config.toml
d_model = 768
vocab_size = 8192
norm_eps = 1e-05
init_std_qkv = 0.0259
lr = 0.00937
grad_clip = 1.0
final_lr_fraction = 0.0
MLP neurons of a small language model. Each row is named by its layer, matrix (up: input weights) and neuron, and shows model dimensions 432-527. Each number is 500 + 25 x the weight over its row's rms, rounded and kept within 0 to 999. Numbers have three digits each.
After each neuron's rows, "fires on" lists the tokens most often at its 100 highest values on Wikipedia text that the model never trained on.

L2.up196:514496512509467507476476528499502505514535488503569477502465505529541473476522490505458516497517469497526512512494522474495513498493493466512482566492508483492517514435509546453519520496487417485483515515487523483483509462471529530473503460517508503516519484511456498497514503482549488521
fires on: "d", " played", " held", " place", "n", " run"

L2.up2973:520498563556533490517437505483497531494522486505509493532587499532478514522561536515472528478529509470511523508502497488550485504492492495514505523480481507504506507537450479476486506496477526471525515574442553483507475513537519549532490490478480479546475520478473459493511511510508499473
fires on: "-", " re", " Dis", "a", "o", " Wood"

L2.up2668:516465533504478499466487475497502507447519513501489495508485475505518547438529503485500532480522514484468495517541493456525516491502465501498486531482496465530488487526494488503460512493529509490487542530515475497495491497532500542475505499480478513501486525485511494505488493487515489461
fires on: " Art", " art", " Zo", " Arm", " Men", " Gall"

L2.up1971:517495517490502501511548512505521490524502502478452510491486469484510513509498518461542497536462502539518459523479534523490471501468534499479485512513549521534524517516497481470509519510528485554509470510486519499483509522523533475483510527489512486566469529524526485496477498517508541523
fires on: "p", "rum", "op", "em", "ch", "ip"

L2.up2502:493474538455519507518505502525525479547466506494480496536482455509465437511495496537477501488543470510475484530481493459465484493525488487502515504497563515562505530533491551552489501464450545525463511519500499506490495494516507471457494522468498516475462500510518466449543504530497517518
fires on: " Lu", " Ru", "ang", "ia", " La", " Yu"

L2.up3069:459487488515512468500519477488488478504465508518500475487546485463498493490488488513526501500509503461501525519471506520512518497517493494495473527507505514448496515478469541553538490508468508484526494511530504464492501475486528499522500516508515492482492492470461474466470469485493549498
fires on: " of", "ing", "s", "ve", "ed", " has"

L2.up2452:494524544479528501529492512489524471513521479567486496497502452485499492521480497530502516517453486493491492529507489521488497543512505475499512547437524474473489551556470525470496470464551488522489520502566496478430507481516479555540495499512525513548497517540500554482495473494498492478
fires on: " of", " and", "–"

L2.up999:483544494529520491519478524522481533540492535500461524519505491476475477520510501462531543501477497545489520507505483487510491486510487508495486466544505492537519492558485471497510486540482503524462505522483509496514522475473466553504493458528493479467512533474508519465528548461507486488
fires on: " High", " Q", "Q", " Mass", " Hi"

L2.up827:490444525490499478484521496514498470480502522493494516492439491512494525496526465523493495493451486530512496464459553512517493499493521473516504489492513462477444506445484502461527488551503524481489487491504492478526522492473502519513533488532453514482529489508506460521502465512509525536
fires on: ")", "\"", "–", " Singles", "age", ".\""

L2.up424:485475496528463362501488505536488558478492540537482499542488504520484519505519514483435515503485533475513540445488470477495485525496525517490506471487504483546485524492507443531509486490515485489522539540476523508476500512480507503515456523480476452505491479481519468498480471469513446466
fires on: " Al", "al", "hal", "ox", "x"

L2.up2507:508478498492508531470543458521488508497467522521468512490513512493479497499489477475513490463464484513480526491482569477525490447502500501503445484521512497497487497449518491471519480492502522464479505537457456500487485486483500531472471488469528505519463476503476462465548480519557549492
fires on: ")", " who", "+"

L2.up2694:517522512477529490502504547534447481479479479519518513538518509470532496503510462472504490516506450536472559532511499495532485495505463485548530469471522522495474505511485472503481505498500452518512487462465510497482494499521487500473471508538494513514553484466427494498514528504515494518
fires on: " –", " of", "aya", "len", " to", "."

L2.up91:480457526527536504522503480466501554482533523499461489493515505489501555458478459450494490536501516508512532515492481507509492512520491469494532530488488476477501524495522517530513459527509470491490444522497513535519511514485483522485456520498463471476513522472557521481492541439488484498
fires on: " Sa", " Se", "se", " O"

L2.up1540:503466496462507456510443490506495484507514503445498487484494484486456505515510525482507526551502520510505479555544487502519532517479472470497477483521475490518462445514491482495546511473454478444452560479466473536481501538494517494511472495491433477520494484489481513479511545470524447524
fires on: "-", "/", "de", " de", " \""

L2.up1013:541490518474500530488496473492498463515530534514543475533475504525455509486500451525545549481538504518498507500498488486545478531560483523518493482470493509494551512486498485493530482464476529502417526480486525530443517481461526494472486491448512513535537508476488532510452504485451497486
fires on: " of", " to", " as", "ed"

L2.up119:458496503516492534535501517521478483506508472507533550524482513485457484521510451468506461508490478509478491516506494463518491502531469489519471481480482482494512542486464466502485504484467464484493500465495449498490511453540518490483522532474492563503531473461486480488514503500532542508
fires on: "-", " of", " to", "–"

L2.up2051:501536486471481551483475485489488509493551509510536463465484529460533522461507484433514496501472498500486475516531486540508494503514507515463474481504495479507498508484506519559517446475510471525525517526468494489483457506522463464499472485497495524504524525522496524488446513509551439450
fires on: "C", " Conference", "qu", "é", "CC"

L2.up627:486511468538546516484525497493533482466486517489471504520493499488520511466482489524550487494511495460479483472508532526489476516486492484498519501498482512499538507521479545527503494485520450497478470535501487476503503479537493497515550492490475506445517507495466527468505489504479514516
fires on: "s", " up", "ed", " of"

L2.up2733:537488481541478499512488453488470474513459511485515525457508498496460537498525499497492548472435489509522491493501532511546495480517502473525474516509519527464493466548528496505478506489537509492522529504521455495516497483486468487529502484510511495482462496483503523478494506503570542526
fires on: " re", "+", "-", ")", " multi"

L2.up898:487451509520506517521515480484496528502477502498508461548489499491501485527466487488510503442520497491497546461460525483499509452497541530543479507481518477507494513510479527493488500525509460522535509512514504466490499487478527501496484436490492508490541481457473497489487522503500511462
fires on: " of", "wi", "win", " Wa", "wan", " Wal"

L2.up734:516496536564473510514530491529453486528482499515517479476471519504436484510517483494472497498487555507536506504484442519536495507524514461485497520492506517504527524508555492438542524497511508509519526476461543513516507473475512456511526502494490526489498512469489499495476468496496472467
fires on: " of", "ing", "ed", "ment", "al", "off"

L2.up949:488487498471509516493499516477468545532510513536519451479520484538524480509500487464519532509481468496510547545491492466493525493523545483488498511465513469496515518459493499482516510454495471525444539526495494531494526506516545490500474487509522558490529494491543512471515455526524511514
fires on: "d", "ed", " made", " place", "n", " moved"

L2.up2819:545473517494503456462475528483490505540515508489510521513449465479503526505485503483492515514523505547500477497517505470496482508504489493475478474485518503502513487482518496492514543528493514496494540555513496499450498521505516501488442512514470498481497514560526497444514459465489443458
fires on: "-", "/", "der", "ist", "+"

L2.up2315:550537505514496526456478493496438509534514526514509505510503514514512510511499492517499491510524560458484499466549490494500494498499485530468515443481516462494458534508514465485459536496531508531525523510481533518490492492515488524482472495494543531505511485491478504487514508506492479490
fires on: " and", " or", " &", " civil", " Civil", "ed"

L2.up730:469485476504472460491473491512508517501487505506455493504462467539518502488451495487494506491526525509486541518463495475468537533454507564483468518493508479515461469528491496541488489523557478506466529529496509521504464543482473536481476506522477482514473513462525540491522497470459519495
fires on: " re", " Co", " Tre"

L2.up1066:468486470480496521477487482525464526491476451490535505516485444472489509494521484515504484482460478542544530491464519477484479494514508502486529465483469492512521517486472484485536497473492506502515563478474494493535497463497499507508513535502518512538486510507467516476516506511515460510
fires on: "ing", " of", "s", "ed", " lead", "d"

L2.up2150:513490526455482456517478530484456499528508510509502511523496540498492535515469492488526477483485465491467493503469516476483500469552498490482504501477542471450469443523493515511499457481517533514514469456520524503460501502491466534518485465525475489502548517527469517481488476521498517496
fires on: "s", "ing", " had", "or", " Nor", " Her"

L2.up1901:448510511497537563515479499503479507562520498518474509499483551495459476493530484459534510519478508480498502529488514483463495482526474500537516507472501488526500530483504526563487484476466520525467485500515531507454484496524508523493501461520513515477496515475491491470490554497530503468
fires on: " Lu", "u", " Bri", "lu", " Fri", " Ru"

L2.up2008:537493518510490484478508491482499484505486473473490498513527515557464491526542484517480513525477508490449489484472469498487484553514480528489502471485506544476522513522518457494449474472529525454518517552475484489528467496515494500485480517484488494531514479500483471483477523514525475531
fires on: " re", " in", " de", " ex", "-"

L2.up458:506454502467489539498544485501507471482511501463494481541525439540461496522544483458495480489496473490509538468487529541510513493493495543503501485486511495497522478517448488510523511504477566501496519483535475513497538513491514507551473502444510567537505535541536511480495514518521518527
fires on: "-", "^", "ter", "*", "aging", "&"

L2.up585:505466493474455505490507503455438476484497534500560469489548509501479459480520467495518516464481504532511455493496533516497480521533501531527486515483482484524513492488495495477507502498511520479516531452511538525501495530479511489532475533528517510474507568493493507491487492526543514496
fires on: "?", "!", "^", "*", " bass"

L2.up2798:465523509539465519513492479479464513495509521511496460497493488525494495479489482455517469449537485509492477494466525494455440519514506514478481500456494488470480508501472475498455521525517510499482483558505547522517510516458488505452468451518474500484544530521501502489489478484498480449
fires on: "s", " Co", " Comp", " Col", " Inc", " Press"

L2.up1202:506450551479481464510514540505429533514532481504477493493494508475475533479513490529518515480455492479531462499463496486532449529508499511493541505505507499447526506455502487470482493489510461494494517519499500486471477493475498531529512473500506469472473453508463450513503471498510525480
fires on: ".", ":", ")"

L2.up2936:519481497495485475558439489505485500472500502469509500554491505497485487508491519522510515487533480535526480512502500488509491479479507501474475504479487468519478512526502420499477508457504449484536540523467522541545504518519455490495475518533476496480500487502503562519474485493516516479
fires on: " Al", "al", " Kan", "an", "Al", "An"

L2.up1439:515507532527451475531504551527531514430511488504512532503514526490486500488511515510506486496538507532502508532520498492468498493501532500505502481490479512496498497461487504525483519549526476479479536551530464504513493500509518483531526499518523497517476512486509454492529505514507498510
fires on: "\n", " edition", " body", " up"

L2.up1226:521517445503537484529468501472497474461460532522480504488474446515498511542524473541520472475515526493508490477504488513494496490452516465505507502511461535473518505493504464515481485516479484506498471526487527510492458546520534514468490507465464504486486484500473520477510570470476493497
fires on: " of", "ing", " with", "ry", " business", " up"

L2.up2672:457494500491468518532472474527524519459483501499512514475483452447437477483539533542512459526459507512517500479476528490455502504501510532475499515495524455486535468507464477478480429480500515458473515498468502521510453454464539516434462527464551476504491515534473526502530513526535501517
fires on: "ed", "s", "ing", " up", " addition"

L2.up188:492523491546522465430472511480460525515499514472534500515536494494510521546496508484529551505492535488475472507505474509521519495507492496488484469512508486509491540483478496505479499461490519534507509529509532531510512486483524524500516495516549505478547490474505504490492526524528500521
fires on: " /", " and", " &", "and", " We"

L2.up780:514507512469500478458507502492507510511503549487518490550532484493528512506480511553511490497477516543495496479508507507468438532525462474518496493546520476487494479496501512531533498481520519477474519486450465434529517486479482497461489507529524495484497499489540490431511481502500514495
fires on: " married", " her", " She", " she", "ness", "her"

L2.up2080:488499496460475508508522511475509504520499516529502462490510493507505509515512497488539567473490496490502531516490508558506492518479530520472525560498495513517530497500475503496500482473494478500476495515497533517474481420489483512511469552478487525469507521527489526461518490503514473466
fires on: " of", "nar", " Nor", " sample", "char"

L2.up2503:504517517564432470481499492506461490495527521481484466504511525523489504464560514526451512500557485486539505455518487469483480506489486502502481534499486445470521507481490517518533510518537538507515509472477494525486520523506510503501489508503519488475489522457487517474462499494521463545
fires on: "1", "/", ":", "4"

L2.up592:513489487480485496528524543503538515513507479497514479523499516473493449474504512487488512442479482502491473491502523512480535508499500524502520507473497529548512488458504493503485516511494532449515497505549499525497495521465468509546496466523503477491544530475516504475465518499506490513
fires on: ".", " m", "*", " mi", "?"

L2.up219:501512522483493510506531493476518462474462489514493498535536544451510532498493525558576496516507480499482485521505563519508486500504503498514490507529501543502551530506478501522555487479513525477471507477489502505521540513511490488469492506525549526463506458482541523459500467540504506469
fires on: " married", " she", " daughter", " She", " sister"

L2.up2749:557501462524487488478512526556512487492498475497465513464500497490479501485491515458462509501476536525527528509453521547501481500513510485494541487487486470511489486504552502477509466499460520522533516496525532510538491481484474503534485510560509494497460492485510552496507492544581532494
fires on: "'", " of", " &", "s", "\"", "ed"

L2.up2356:537495472498537479499512446517514470501510509555531532472494522551512478458501538461536502507499512520508502498492506554482482534518515509408535520463548528481475553516476543504498483483494528548468534478514465495507510527502518507487479478480504492537513528492514506454488495479506477496
fires on: " of", "ed", " on", " about", "ing", " to"

L2.up2095:485542488493490477524543432520515508512466505497511481498494489517463495514514465513516454518496500469532545465509514486483524475485474488441511497475516519490530521537502465531521491463531477460538468530487501476510510454485505537535514484525532478507506488508498501493458522521520508484
fires on: " Ho", " than", "ra", "ri", "Ho", " Vo"